{"num_hidden_layers": 8, "hidden_size": 160, "num_attention_heads": 2, "num_key_value_heads": 2, "head_dim": 64, "intermediate_size": 640, "vocab_size": 2048, "hidden_act": "swiglu", "norm": "rmsnorm", "norm_place": "pre", "norm_eps": 1e-06, "positions": "rope", "rope_theta": 10000.0, "rope_fraction": 0.5, "qk_norm": true, "attn_scale": 0.125, "bias": "none", "tie_word_embeddings": false, "parallel_block": false, "init": "uniform", "init_std_qkv": 0.041, "init_std_o": 0.0102, "init_std_up": 0.041, "init_std_down": 0.0102, "optimizer": "adamw", "learning_rate": 0.00215, "lr_mult_qkv": 0.5, "beta1": 0.9, "beta2": 0.98, "lr_head": 0.00872, "max_grad_norm": 2.0, "warmup_steps": 235, "schedule": "wsd", "decay_fraction": 0.656, "decay_shape": "linear", "final_lr_fraction": 0.0, "batch_tokens": 32768, "max_seq_len": 256, "doc_mask": false, "z_loss": 0.0001, "train_tokens": 271800000, "max_steps": 8295, "dataset": "wikipedia_en"}
MLP neurons of a small language model. Each row is named by its layer, matrix (gate and up: input weights) and neuron, and shows model dimensions 0-95. Each number is 128 + 32 x the weight over its row's rms, rounded and kept within 0 to 255. Numbers have three digits each. A neuron's up and down rows have the sign that makes its largest values positive.
After each neuron's rows, "fires on" lists the tokens most often at its 100 highest values on Wikipedia text that the model never trained on.

L4.gate555:114124168142111093145110166180186108073121088096100065122102149135151098192146110097123104133133158086056081092150118175147092122160106129112128104130087154137045085124140230095152148157148123117116153084143166099110173072106115131070129132153117101088116145084136111200081112148141140108
L4.up555:119178154140155111127123132179112137123172110119097110181163130121150187139105104143150092155091152117097140115143152140175098108122085114105080089119146176140135196121195151125130142170163111135129138109092065135142167107086127126124081116084112142122115160159093122125071164110155130131
fires on: " |", "'", " 8", " 3"

L4.gate114:101137201154193110147154113120112146185176203126092161137161124120076202102119112052113086168118127135128113097122110137097131110145145136146071154108179128141139126160104207164100155170149138166105172095122124105148170187072114141114116165173103156125089138134125170124168124162184110154
L4.up114:160199066108128115182132135095152115081118219131082127158133126107145137162152161090105100126116154198179116135144062130155126159139077171134147147097155093085112117108114101168101113134188128104059138147124151078102067099177106110109129148167119145108130096112192098175152132108104129115
fires on: "li", "n", "w", "gre", "ver", "ri"

L4.gate364:091159100119118140180193093165121106088147120126199082132071130147100179087195142109142146115106130073152098114111091107102138088122144120205132157210150161173116126128156145138130114113135097114126151108138132114093142126134112150098126111139141090142145161168141118119190082116134163160
L4.up364:149107146108093103088086141103118170121092131039153233082099137099098176137119205130111157102144167142094101108085111162115146132109108131150151056093154139126120119141151091141108126126106122143117116082140102085157125197097042079161039172085153107153115099132127188139135174162124131103
fires on: "e", "s", "ro", "cc"

L4.gate323:145165153139159098137138081134125126123111110137122131152150128139150106148112142102126051079153098124144143128145147163187145073142136124167124151123134219182181125158121128096128110169101133121155144131116080131144144091101117132154093195102134114095108133128163080172137134185076171115
L4.up323:115133131125108150134149149167127095145168089183135105094134113144098112136119101154159085093134111152146077057085171182176154053231185127150090152146105157153134129158123167113149131153106178173082102130146124204146124107143133112187108123063104124158134133121123085064116157176149115111
fires on: " it", " It", "ad", "t", "90"

L4.gate78:174063175184103141103136187190145107110115135077088167151110137185119167163137170102077160163181090122099097127174120175090164145148143133106151119135130113104148172071189122151110158117144178189138131099106155090216122145105128154135150116104175144125091108161139120150106145162138126113
L4.up78:158091012074126111137096134119126079145108086094122059129141146027092140133160161102128177129086123148105132122113116109109115073117086101081181119107152120162132107111121128105120129131155123135102122179132098104100100217062072140107113158124174143087140129112129141095076132141105112116
fires on: "b", "and", "d", "st", "é"

L4.gate30:142111148135123106088095120146175130105135131093158134116102101150097169120107130165100131104094108156134167179101165134148125068076126193153080110150098161131115135145141141125083152128086156145114180112085137116168190130017104149134115123107197183113102145163116161096156151193157137148
L4.up30:130171118109152114138119145120122139141125075123123172106118181127114084082184104136113144142146132117124074116129092110136133080086111023153108143101116138178128106107129150130128206163076158180132170097102152128102125112132123101160096106136145108150158178142102147132180084135115169148
fires on: " States", "ult", "S", "ra", ".", "as"

L4.gate538:162139097144126122117152088128110101088146151175114095130175130156114160092110125145119183204123142131136105186122168094150113098110157154081134131120131157175131133153150167120124074099113112166106150109208109090181114154172145111186118143095202133173159140191115125162095087182151146145
L4.up538:153173155060125137103106127118102130145198134119103135124151123122156114126078052141137125187100121175122127152130155124104095108053090187079105087073093162140143161133102084108149140125166121102114163136118166099113093111123159098119070126078115076107136143077143109124126129093111156070
fires on: "le", "ve", "re", "om", "we"

L4.gate125:108116158157119106116095096160150169145159122074118075102102139105136167177160138057124112129131124088082128104138092166116117151145173080130122179135146120130101099144060123098097129125184141170155157084141131101143129126099149057122111164172131079117143106113112131093117136107091216123
L4.up125:170128095103197112123093092163137110084153137121099098132152109199120116134092103070064159115148213174116096162137099111102136098162090145098149080028166146161116186125120175137188102101136132175183125115127136129173116116144100110032168099089122142168094169146087123104147159143136085151
fires on: "al", "s", "ig", "ent", "mp", "x"

L4.gate412:105177153115125112091114202131181102136062120117120163112139093112153150160158150143154106154134100174123118081164188092098131135151105118111128132187119153161148076121193144095094125214089124106113080128148160126132134177113118071115123198101180139081139130142174158148125072156118161136
L4.up412:065114158136130149144133120187136087132169096055171147117111084078136120124108120191110137126156161103123097111131155147133158145117122151103154075086103159122149113176090125147078105153071120087135113113139128132096093096112170092122132122101114124112218115157142101157116092127134181118
fires on: "\n", "==="

L4.gate129:162118148151129130111156123141127150147139225147201063147186101105088163103199133070070171148151122104117164159139160199081091137132084144098099196090136126144128104134109136136124178112143153126097139130158092124126138160065172145162122109155148086102147140131148163101148162139170193129
L4.up129:113119105108142137132115076109124121139159113113157076149098143178084148098121107094049112114109149075123129129019144124092088080182082097207099115174089137143099129122133173101099115141172058142163188141095114053167132110118170154136144054182142095070078165153158060181117057103148141152
fires on: "at", "op", "q", "8", "ig", "al"

L4.gate626:129099136136157099159114133123125123186137113132146101143168093129108099109176072122099134087078148090097130146142180132134117057108140131158136149077130126213174100157139146133123122138190113139161129142099152101129137174104126149090153200104107132114171175127151131129094104106145104149
L4.up626:051104138172120070122226125115148112143141084110135134145158135108138150076147128161126094130140136106151077049119129142125132061148128112141065113130108085104083118132132064113136133098155120105122170184124102159086147102139123156147072103131112225173126118085138103125129120117104123207
fires on: "at", "er", "ke", "se", "ct", "y"

L4.gate585:183120151085108137073082152131140069110116171140135106147071158147175102111113105134105183103132134169122165165214128070115193130166154155126099125122132075157141145105176166130130121146080086124080094041097119146114142174108112089094138120144115086067107118151125172140168098147130114127
L4.up585:185130096112138186070157143168112142132180101130158130117141118140193154158174171112097117101098113102121119132132144134116177218201104153181114120155135118115117123103177162111188123122119114160144123100166162130135130129066126072135118083086127121181177070124125102129141127173145149029
fires on: "il", "fin", "s", "o", "ick", "u"

L4.gate495:143145188121174062091171121120130134105139169149142129153064079106101110153133072124181148118160078134127184120137139147153141157125141148135086111149182133094119100124124150057112137182124092176123074070165113180154105078103110086149177139138153105121112060143200104151156134141127102184
L4.up495:105125148067149130129083178067108169173137111179177185087166191110091096145091113120187177087125133160095166089112145078159105112176108203147129097069126141120144101203147104142120094104079142133107109176161113131110111130098166159086163102146138124164131094163126171114149134125164085158
fires on: "e", "s", "n", "o", "hi"

L4.gate139:126156127117097131106140120098125131125079129118037117145100148100144173137117141154136080181181107108190044145075137104147110096137062190192109142114134141105138148106135069133104189176164102120121114114146125163181157135115090134110145149116087200091183116130148058138153122198106169126
L4.up139:162128189097170128096145127151126093081090130054082068142179099120135061104171134138187077086165092129156102091119117160124166113138141147133087165104140086117143173147124129117165141083117142132116107174153060115172100075128170104106140143095106150133069073101119111078104164144114131129
fires on: "in", " it", "t", ")", "}"

L4.gate347:173071113079147125093097167108104162110145173204158071097137159112182097152159115182146081087113166133092146156099137117109153079154127116140175117145117111144083130165165119124177106131062152163064111156157128042105112145172126198172103122156142137140126123176135141158159187112142134127
L4.up347:151133100151096098156170180092104184144156165131147125111092160094138192151115075137201105132156173133113158114111113146123110177103031096129130091101124106083163135153158147169124094162116156177148156104137113104127130121127148083178089081154129153057113120112099149122119095103133131108
fires on: "it", "la", "as", "man", "script", "n"

L4.gate558:178067107105113174140134168134146062081159068091135071057150131091132191124137102082130179145106174106127118138122178074199091124112104158157167174156181130092136162136165165156119131128159098161070168089143128110129132101099110123105115091115105094112112110154137160173141124157133136116
L4.up558:147136164155095140094129212126124104174101131113121137151142139082093163112158091154120152125094076211080126113137148072097090128074150133095189121143163078130111122144084117148117147201057091193099080118195093060116130117153088050126133036052125165141149144187170057136137118104106102136
fires on: "ri", "o", "la", "er", "a", "w"

L4.gate489:095134168068096169119149088152135108084158126119123079093093136089157179143129119069046137106147097116116132125129111109128130093120112103164134146170142117151203127096112144117120125161155150155063128107122138133129173116162132063116114136147129181105078146111190111156107096080093128156
L4.up489:135143129100141167150099150140125115137145113097079117077098176112099105132079087085122114113135135111168055169131153132157122123067118096187121076130153048073084141105123061163133109132144125171135149175158139164057146118111079073130177174168108119142095092119125157129131168151078151082
fires on: " p", " and", " d", "son", "l", "n"

L4.gate265:135118112119174119188102120125111114126123090177165165148116134157128161163142086164125128051150114107112186134122151201128131114137086099159079124096159180187133143079147170114079136143133130101111064086144166157138100149106183128152149126113152155153083121141150111077105102098127156155
L4.up265:131144088115165096166117134153159161117124105160100083145112149099134082073122094111160082147101095083217192102151128097148151160167103092106171103091158165131086127123087079134083143130137077127093141181129090187148098142125095135145059123101124073111107146094164143112163119153109174161
fires on: "us", "g", "ja", "k", "\"", "pa"

L4.gate243:139144175165157140132102128142172063091144175118140113081066119129120156170227096119137128072127141135115107145127124162133114128149123159143120130137192145133164165049180183164146141189165138142087147127141087109104092124112092084156103130129139145102119061106179169156142147166097153092
L4.up243:102149142145162173171121179151123102143141121150134173138110085174151178099148089162179131173126101109111115107087166088155116129100144108107153078120144151115078113122159165112156164142194112102113154138149146127086090161064118143126088130075119121186124100181170131126121153109173076150
fires on: "o", "hi", "e", "ri", "i", "h"

L4.gate528:153137128100102170155189125096160078142167143118182073132111140083157131164150098103159127094151042123087171133125151188135206099045126167163170125155144169057135098098151122116101132165131107192134041173133136163145124121136125125139140090125108132107092101101154147080140142141113108127
L4.up528:095193124099114106138107126087143145201142141101160108095109172091097149108115119124125127110125101142099095097095197113145140131108075119123065080146128152147131083176159082115150102118169095096100134146158145143143102112078071096072086165130082149142161161132121145185139124120097126138
fires on: "l", " Al", "lo", "al", "il", "n"

L4.gate232:121182148144194099080120138167072114135130181157156134142170111093130121130160127097158111095156091118098126125104162101188122083116169160089124088098166126196153121095110135166098125142138148153103110122119131086119142088176153125104131167125127085179085109080121137109107152137128127147
L4.up232:102116129147138137123118153158070086158165206132155084132111101126097087126128156068167118072116059153079141133144100112168131148140086121172154087093115113127120127083133133142129164151120104093124153156101108108083088124128191118124112088133179132191106086073142120134105116102000150103
fires on: "les", "f", "ot", "or", "ow", "me"

L4.gate540:118178112101191107131140167132069096176194193159168136137159152078141152141120104109143103069140132142168169122144177146177129101196196136081105156101144155160186139089076104093108122148131089104122132158099096171148126124129138152115087115099121161101155108084117148150150106135106150088
L4.up540:108160163125095130101161126134003126102135137178146147128128133181161126164139104080093167096157171115082188134137106130085181135111132106158133079099122179161167134093118143157132177094170149138122116117085105138095150101104182141144058127133159090142121112158136059137137147105137063179
fires on: "ur", "il", "ence", " de", "al", "f"

L4.gate401:086173116141183134167200148109146130111140140135124104123154170049106146136156111176139128110123150102154132167177187153117183111141157134115118203147164167135172125151085089100124157098137113140110147128112146136079123134117092073151143113129131126119092109208116134156116096173190145134
L4.up401:089134160140107118101154119214117136132114083194128145126123151150114131128154127138146134112150146109095078105124135137099099151116119103072151125173148131172086092100155165126171120145044201136106153121131121130153094175112156073174161149084118151123095156174207091124115095090147142177
fires on: ".", ")."

L4.gate52:185086129159164146145091146113132151145144198112169134189158164172097145145164084110123089102061102097149165168126108106083133103148107127132122082164140138182145124131136142170086081107154117144137137116096112088140169165111135156113175151094157123100162195131146128103140199167164144117
L4.up52:154140115125174131145076108153148117199115038153126098106119145126097164088062158133121121137156107145117113130152152112117117078074091171159090145123189141131132213173129115108122134143128152101133127126079120091121153177169091200155056088128180110158136165142093150159188122153109134072
fires on: "\n", "now", "ly", "cu", " also", "y"

L4.gate71:134142058171178087180115147154121142105114134111116129098128150105166173125105157217143043087149135061149086142172091093155089144083162168103084150161079091160145114049154124173110140085135116151123123164063124118140159109157186129131121108149130138151077147168127105120110177114139119150
L4.up71:144120128138171109125080154140222131128153131176162136190102156187089166121161097165100080077093178135047078077132142124207095124162150166156121131146098086053128150150112143107135086113153119113084063124130104127170125059117152144141158131068149145140155119153116091131087136125120144125
fires on: "i", "ar", "bu", "o", " of"

L4.gate520:075110101110081125143121152138158128117155089176130175149134130127132103190128156078102172152084150131124119129187086097138117162099156161103088102126161134151147093079167159172141145117131110133095171063159148123181125202216195090149140120081138150110103102167152097119171163151090170092
L4.up520:131144122050161126129140179102154160111149135112130181176130145194150152148108144109093186127126105131094165164163096114114110154154092159074177140088145130181165082080108148139127124075150119153069158131139115170166157106194098130122139155152129064171120157110110133138125086144107088202
fires on: " de", "sa", "u", "ar", "lic"

L4.gate566:119088156135146110083086155115088140102072173132135132178085133203099121112153141130109104148092149101074139110132131150093132112080153086152111132132141166101115106186111140121097143112116114132115165046124146163164174164071174163141113141162211117094165091187165099113093121147118104122
L4.up566:145093112093109172154122214143224106129141111089137107138117076130038139147090064145145202102139134103081121143242087177086173154063130121109190139144117138116121136162161147080176158133109121140098150079128124060103085106105148169097093127129151121136152146128113184162163136176100124113
fires on: "\n"

L4.gate597:145120098108100160133120088133146149037172134107172113124111142086078153173157107106141130054123123128122172155143119108179127128103141088169145139167205173132105105127100185144131120162188152140105222128213085103153081111123103076134146138122156161087125111103168145127104105149124138117
L4.up597:064156150111082080107171104153115118088093114097122098172144088109144130112084133091107162131079114128102112131132086123122122138138177091088110092131107126116108108120184153203128166176163168097093159096151172072106095171125154107119135141187114101160154106110135117108127155058151138105
fires on: "im", "ri", ",", "qua", "hy"

L4.gate270:147124142097108157119172126124108131102202156135159143099097182139128110183133070115155101175105090131140180090098116223136142113128204082103131202125122172139147181135135184133144079123128102139144138088156127103113117142129115174127090091139143124114152147118148106156194093142099114134
L4.up270:111130190088135151148127142128111131107104159117187126130105143099118100134036169097199100121090105124121140127132166177135072069170086126101154170131179131124127142180089111157160172136144153139117111074121087118106087169119157157169094161150150127093159083110130095166151109128121150130
fires on: "\n", "y", "il", "and"

L4.gate628:190114088095134084129157156134125137137150186162111101150196171070093121079147108117107145065160104111118155147169135149168177129183100113164109116139169069121125104094116090153132081144108106168114146149147096122118178030072173097104107127034151129108106114151121093071108192143155143103
L4.up628:127078157096101166122132139163088128133222131131131110116132175165136152099147132139138101087040141191120125052119094086109127046135114121133147117083161095097104075150152140097147133133189145122105171125101153142103112124072080133127175087112157189093051111151154141114192193107133097132
fires on: "la", "ig", "i", "ta", " with", "ra"

L4.gate21:118085169105126089111141148164125174125172152132100094132102146157067139137142130207154110115116116175176112141126105112152101149073132122148140126133139164129108150107147124090155143184063128112113165168144059143164125070145165085056143141159120151124095098083107102169160089147161101118
L4.up21:172114102160177090092160117172139093152128097162096107117160098096149112148102102115164136163092071172194159085128084154123136100145096110197109160113117173128110114112159110116064138121114060100096157124168094166132178168136200133132152102103105119161160092128103119171096146148161138128
fires on: "w", ":", "low", "g"

L4.gate204:167132170186129098136108152124165159161123133156109087109143118119063097215120117167134172061127140093152090104150153161125200105127114140158168144096171103100145158156150141159141104131103128178127140126186169087205102130177183190099141134119174075164084136135166141104160137144184109132
L4.up204:133135153155229106111148114109165141061135110120157132116157104133130124130144134113154114131131124164140092149136119133172152146062158136146168129129094086142142176132139127186116176109121148169130109148160202180113079140133143118153165085157056081070149081172138132138128134068133134128
fires on: "ga", "hy", "la", "y", "it"

L4.gate366:183094140175116132159105092082153074135108168132161095108057148143065113135118112125081109091140131090122103138177182187125161140095177189083081165175160084141157199032140136143101208129122108150137143092119102056152121194143152116115203146156153082060105139159122118152103121142162103137
L4.up366:128089122110070128061144098200170141169158134165154195121106115133120127141136201121119129167154137126140095164112143190144100121093111088145099154121151092078136120170080092139132133145132144146072118154154112091090035118168121078093153128120067179136143091105163094193119103074143150133
fires on: "p", "st", "est", "b", "fer", "d"

L4.gate623:106089088120180106173169113186128099159173114112099140140058166133113140114145068176074115082092211074122074128136168093091146140090148123129150101103171073109071138108094148130125124122070095182188138102146135084097151145089105149077120160145160141121150169170165115131131166132132114168
L4.up623:076113042124129097135160137157121138157076135155111077182146119096114122136123124113132141120094114157125102128164173142109132114120149161105110178114113135130163115148097157139153097100099167148130125154136106102100072143093163138154120147101200156192133079137167077184056119111059088144
fires on: "s", "le", "ni", "y", "on", "la"

L4.gate11:161105186165100095107155147171108134119054102126131122132043137146174128177111148119118146126136122151119077146202126100106127062177101172129154114057128137143115158166179155136089142099161155174117151065111165122108110135129186091109064182115137138129099105184185122141079184106133099136
L4.up11:171114131100110085085120083070177137121175107169140067065134090117142104128139171113121154123154072160140131076098159139144098097117133137170093101145104161130099099136140125130177105147136088117123074150188108156169069074102116138132143115118232135147127134097094121125104136145086161151
fires on: "it", "ic", "ra", "ut", "s", "re"

L4.gate619:166134174126207123153136106115120121107187119127197125154170126082104111184135085101102104101102157154187124179171150216188163109132101125174133113107197156092144080135108178125128113158111109155129127133144140153121131111112147131121192135126126122173135100120178074143135102139171172195
L4.up619:094072155123117178133114123115113161199179134123127136091112170121127245125125117135153120144139127184112113104143108124180093151093123098079092094122104135090117124101101131129163133108094137155150174119116125071097121083138103122129123140134070133102081123147117180148136177049095169075
fires on: "d", "n", "s", "r", "g"

L4.gate383:052090154121130114094148167163079115092110101080120129074112123161109112135148131138095135195135177112117166129187119093172177125134143075223147101164169138133151085174109136176094104139157109117148123110141195056112098171113186098111156161133093125130143145192146101049106163096117149152
L4.up383:138176150116117118082141058123167141134146152169091084108136110147143108146125156095121145161150110140094057095192166126119156080081153116135147110204093125144116125115121149097144100136080143163111190105155155098106142161130147176145174058159060127142133180097026143134151086107162162153
fires on: "s", "board", "ce", " may", " =", "ic"

L4.gate557:168112112090125073151137137147091132131110124126100101152127210107130112136083140088120162197090113114096133165188142125129169108043170144159152160098130194139107067188150130109126181139135136151143153103134114175114113118165139102167212145094115204141144126109087114130125057118182156105
L4.up557:138087053156080133117091141107087109162114119111143104118118098129103133125117104135118117140011094132074099114172199109143161184097124182163104094109136164069095114091098112125147098123155051121121148051205136136086145153120116102132126119125114076114049099082110139082069193111123155123
fires on: "t", "re", "e", "p", "le", "et"

L4.gate263:149157103131160133135182084135123109119151154092170152146114128106184120161167084158141152142051169093106142111138143104150137070136174133110158161087181190108132136164122144088106111146157138144129165087118147151096180172097170117116102120094071125098133103107116169095107104189139121142
L4.up263:180081161182141122118121112109085063068158043160139131146144107125148118105109090077196148086113102146086126096128126154159096099155115178146109114100157116086084082116125137148194162106095137121126163145142113155144131140170124101176114190133193109100120066146078091131112170074110127149
fires on: "t", "e", "s", "as", "re", "ach"

L4.gate602:129170167126047123118170143153135110128125189183151172115096091105130152191095113144165080170175083093138155099135124111194112121193171124127111131144109136139142078063132109145134165175141121149115124132104071174160127073148154107156116137059121062135137087093209108114133098106167142156
L4.up602:118121117126102156047115186166099140148200095142134181203117136131086152144114100093159109115116100119092151148097078142230090144149137173172081096127160156140113133058143127090150133097139124172138103136091114107150110102064115129115128139106129111130152109132131068163109087097109103118
fires on: "e", "o", "ar", "ot", "ó", "val"

L4.gate293:146185142114143151153116068096087117119123085164120087096113090142191132136112163117097112095128109124116174122117111074160130136148098155178113130156111128139155136082157077123109159167134170096103171084151127061091061121136134075127145140106172126152115085111175121101103141143099116165
L4.up293:120147170141128115124106099197073096159192108142214151151175118119127181088146138189076121150071113112053128071149176099043105132108090126180119177129110065061136067147120138116143134069123166116104155160101178113126130147143142120154140128123081152122098123227123053132103136178140130116
fires on: "in", "or", "cu", "il", "See"

L4.gate607:153157128142147175153156211132132059183177154122127089084113128161101129067194125129112151111195121121161113161108162148158147065114082141145129145191164138149088193144145142092129119131133134190059115080131161091115137126176153101131119149146186176151107177156087147190137118163110076154
L4.up607:170159148105133165129107193138193148099120131180150115135076095150093123102166083109130154132137136153114113129184146122079078078165138104071113198129178128094173113106172153111116107101138141135130137127127118186127085157168128143109114088087156109120124191146179131095068110063086100176
fires on: "\n", "an", "ed", "er", "b"

L4.gate541:157132123171149095080151145070173146097106157066159085127148150123113141162126075119129141078159160093106146154159078178143119095096193070098157163091160101166153088126087134184129172162130114163100131129165116075096112078121120123135186134178139103096147080091161155136118146131128091182
L4.up541:116110136103152162102121096113149162091110141115207132121175104129116137110117104117118170134147187126092147091140079240132167110150134082166216115106145146158123141187085177135203099157165069118104097138151123138115138175118161114130167157133179143101147096117155159108109137115141119080
fires on: "ub", "im", "ch", "%", "qua", "\n"

L4.gate435:160216162135184166120169131170107099158176125134208071100088124089133186123136086121155107176139144072168129113107164120149186112096171100133094127075171138103148132099149169124134162155135103140092145121138118136150093127122154130128151169183145154079123154205181112155110114165077157160
L4.up435:134159128129135189123200170165140139125081131103170113123114092124123174124114108082153112175104128156122123130153167103036093132102153114068137133126175088109108102141167161098147166115134153131069117141122143094111098165101153131124163172153123127138108160216203112210165167201130113172
fires on: "\n", "---|---|---|---|", "."

L4.gate434:170113169150154135065157104157067187123152151188139121136102076086093117157136147190159116112132118150162108136124192129159118141151151162203107131171132203136120113212155120123100151136143131168104101160109106169143115099124181063114129090138148133111145118204110119131077147109182122159
L4.up434:067102170115142100138148118159129140133144122109131182135127144116108111108163181096143129125140083148072175145128135123119124073146104140147145148147101161144081047129117115068107138118122174137144144117116139106140083131174047105130180168148171128160144113107144130148156133130140086120
fires on: "t", "el", "s", " where", "ar", "l"

L4.gate622:171164096113152121160170110173108156141169153092114126094160134061191099116124170134097180148170131159182117147135175088146198120111130120156152152172096212127160073146087179139084103181079093159088196161183103122143149111136128078050136145120128148110119116118117164115116047171122175141
L4.up622:120121151129130160124105128099125070091097113048181100154134132123107063096078133147145158138084124178156186167102121138171131168097122065157149106180103117154231134102107109100195111182119106111132130125139108090117139157142129171173162157135104162124143140124165129200108093155211143119
fires on: "\n", "id"

L4.gate75:135165177131121123130161097187167082119220125127203069145129147080126167179178075055156148053111114126131159151139164192099146123148179165143059163140150169139181143094129153138117148105149136170097148128145083134152098095093134064114107125149148154096102104170106096085113124126207145099
L4.up75:178145158102185147069153145163138102057137144095129138182088132138171089121109134110118107131131076119066189109116111168105121147178122125090110157114155116108092129126129146108165144107092129126131199131167110112067117135156161058084118138104122172116134092129108156142050176102150132114
fires on: "s", "p", "ar", "ab", "ho"

L4.gate334:138131183096176136068109183116128123130120156116111142099060114090061185142131160060118092185143168157113138182184119159122127116170120153157146170083245088157105110079113104159157127166158088120132133143156154083151140142119140096114126093109141101103123116172183166102144125134172182114
L4.up334:157168087128108126071155092141132119166162125152149129132115128074132125156111116154130045149121125167186059140110137101161141108130145136128182182132126100138116127171114161100125114186148144167130117184155218157114131158151142118123090113102076061137129208128113110155161170103127142174
fires on: " h", "t", "d", "n", "w", "tra"

L4.gate102:086066174133131122186140104122166075048064141079192144168137183099122127122148138156105098154160137082109150171170159097136152139106150157124105165100117070107158138101176132185171097083172155132147148108083119095167142175154152173125107112151079154118134136177121154124167183084135087175
L4.up102:154104094144111142155154119127129159201088144094141148167124121119159150164143144137092185080156124141120137134125080126132178124118169145187096136092095122210084135148142148091085099099147139100090131178117099108085091195169127175189121117179067170097151184112103130125106130153105141056
fires on: "port", "und", "ish", "im", "se", "x"

L4.gate288:149086149117145149191116070117117070111132118106098091113053140138174174217135111089142132120103120086161151106141096068135160169083094143099046099095116104147095108111137100127119118179153122203058159070177149109093101096123123068062126171103091122116088067118136159125178129154091165134
L4.up288:105131094154165117196138140162100169129105164156059180081174128142122119112131098114153119156116115077147130115148161126119104136120084160117133115135139180118113158214144111073155167141138122157089096130089134149145125170108155126160095150141119112119103139216059127111100138071126108175
fires on: "fe", "i", "o", "e"

L4.gate527:132220077103195089142130125110123169105162134117109139117147183088208189142138109075060128123159115111126148204130169138125116052168208127135165094094133129070170088149099105161083170141119114118125124169118122094108118104136116130148090125185136088156107148198150112123101070141123177101
L4.up527:114070128136115135205099102120106165171134108127150088181123188174077057138120058165086073149129152130129056134125099174137123140142109148094120139110139132137127106120170136145122165177119156143131193149149096102101156116142155110097091119113095123232179154174109101167138146112121013142
fires on: "al", "lo", "le", "re", "ur", "."

L4.gate484:094088154183121152109146186088183103141134125113137138104070118116089115135131087148122178170128121093109145138155143186184144072093148166129197104139156144049149150090178182102092076188099075127120171154151127128108107112105096142110128070174146117151144100152119181164148133130129122107
L4.up484:111114155180105128139191123097074145140139090171046188137120125149156118159088087194166148073107166105154163092096148174140177145118142117110094136115088139128137142134141126129138148161100135133037086166098152131121118143175114133135114115056125167124178171157096161147131113128137158118
fires on: "\n", " ", "th", "n"

L4.gate510:179134102139132093150153132160164150137125208141129166176118105154148107142146125136120114102160093090150121127112162152142125127149106085104168093072106120117139125140131074159061141123120080133126174145104082111136095099124175107129168133096112150114080136131147119082085170086158103113
L4.up510:082116058100142151136128111156081117104148160126148096155119161107149107067119099099159107112170126117125060094132181140187156175110092118103055171181113126143113137073120118087171124094146134092155132143147082109181131135151097129109114122136126103092164088143106080115118156070082143094
fires on: "i", "ig", "ate", "et", "ut"

L4.gate590:158122194116121161155092127141090083124182136089142192126140153099123149083101122077148151146106080091207177136111127142170126161159120102185158137143157198111141118118133189091093110093148078121065175138111156145092085122107168090032166147108184123125136140119146109118127124145158209112
L4.up590:127097159180074105067115107106067185145146125109143162085103151109204083128131134109126072109104110119140085135119179201187095126133123156144116164170099147088157142194168109160065095105149131106169108091178105088162096127140149072128140105088091125126133101165116103115160113143167139159
fires on: "o", "s", "e", "ne", "ro", "ri"

L4.gate399:182090118137087089126150193116142090124114110125138105178073117130138115162128124161102185089061092162115097132148120145164124093142100166111115095128120156096102147127173154137082140137122114091150148093168096166113114092110210105073144154117110158118123114159130156114149093175181149129
L4.up399:152125134157123089087130099090126127170072123185149125112157150075111107097103116117108159131110142140123045118062129141104103165182126205108153194116119160139160196103178136140060154188136194112135083140133087121152133157126143143115178144095179097166063105123118159133107109150121130122
fires on: "w", "an", "in", ":", "c", "ing"

L4.gate246:126137153126133094073162109112095140152181153091128038096086160122168120114116145086145156141125135088183099131146119066134127160128115142167116144141133173143133119174140152166130118149180118151022142122139093096129104118121170064103176112084076120112078103095109184126058090163067146122
L4.up246:124108157150135115119118071092147120153120166137176143055162104154188141197118148162114092126146096140132075103090111161177075133150186118104077115107105090075100119092125133100124130165125155092157145127109126158114111130083135129148112102137165158080068161170076126164109129083195113151
fires on: "er", "il", "ul", "ar", "in", "ur"

L4.gate539:141078114132107155186094157145093155128095081145127061149097115114181172143099134156094105124069112177149119152147167087170142100120117130121136184179126098104131050101134132132115158154141106135134146138103056081108130147144144117142184135126081105112111115116214077140135114082188105173
L4.up539:149099189137163136142191163126135159116137177072112172176115175160131140135150153127118146115125112139108122146112136185129059100144138129163153135155109162188107060080109063071194141162115085156095096136138108185100134111116162125080163145170132095127161183116133129142080131132126134171
fires on: "it", "t", "r", "y", "el", "l"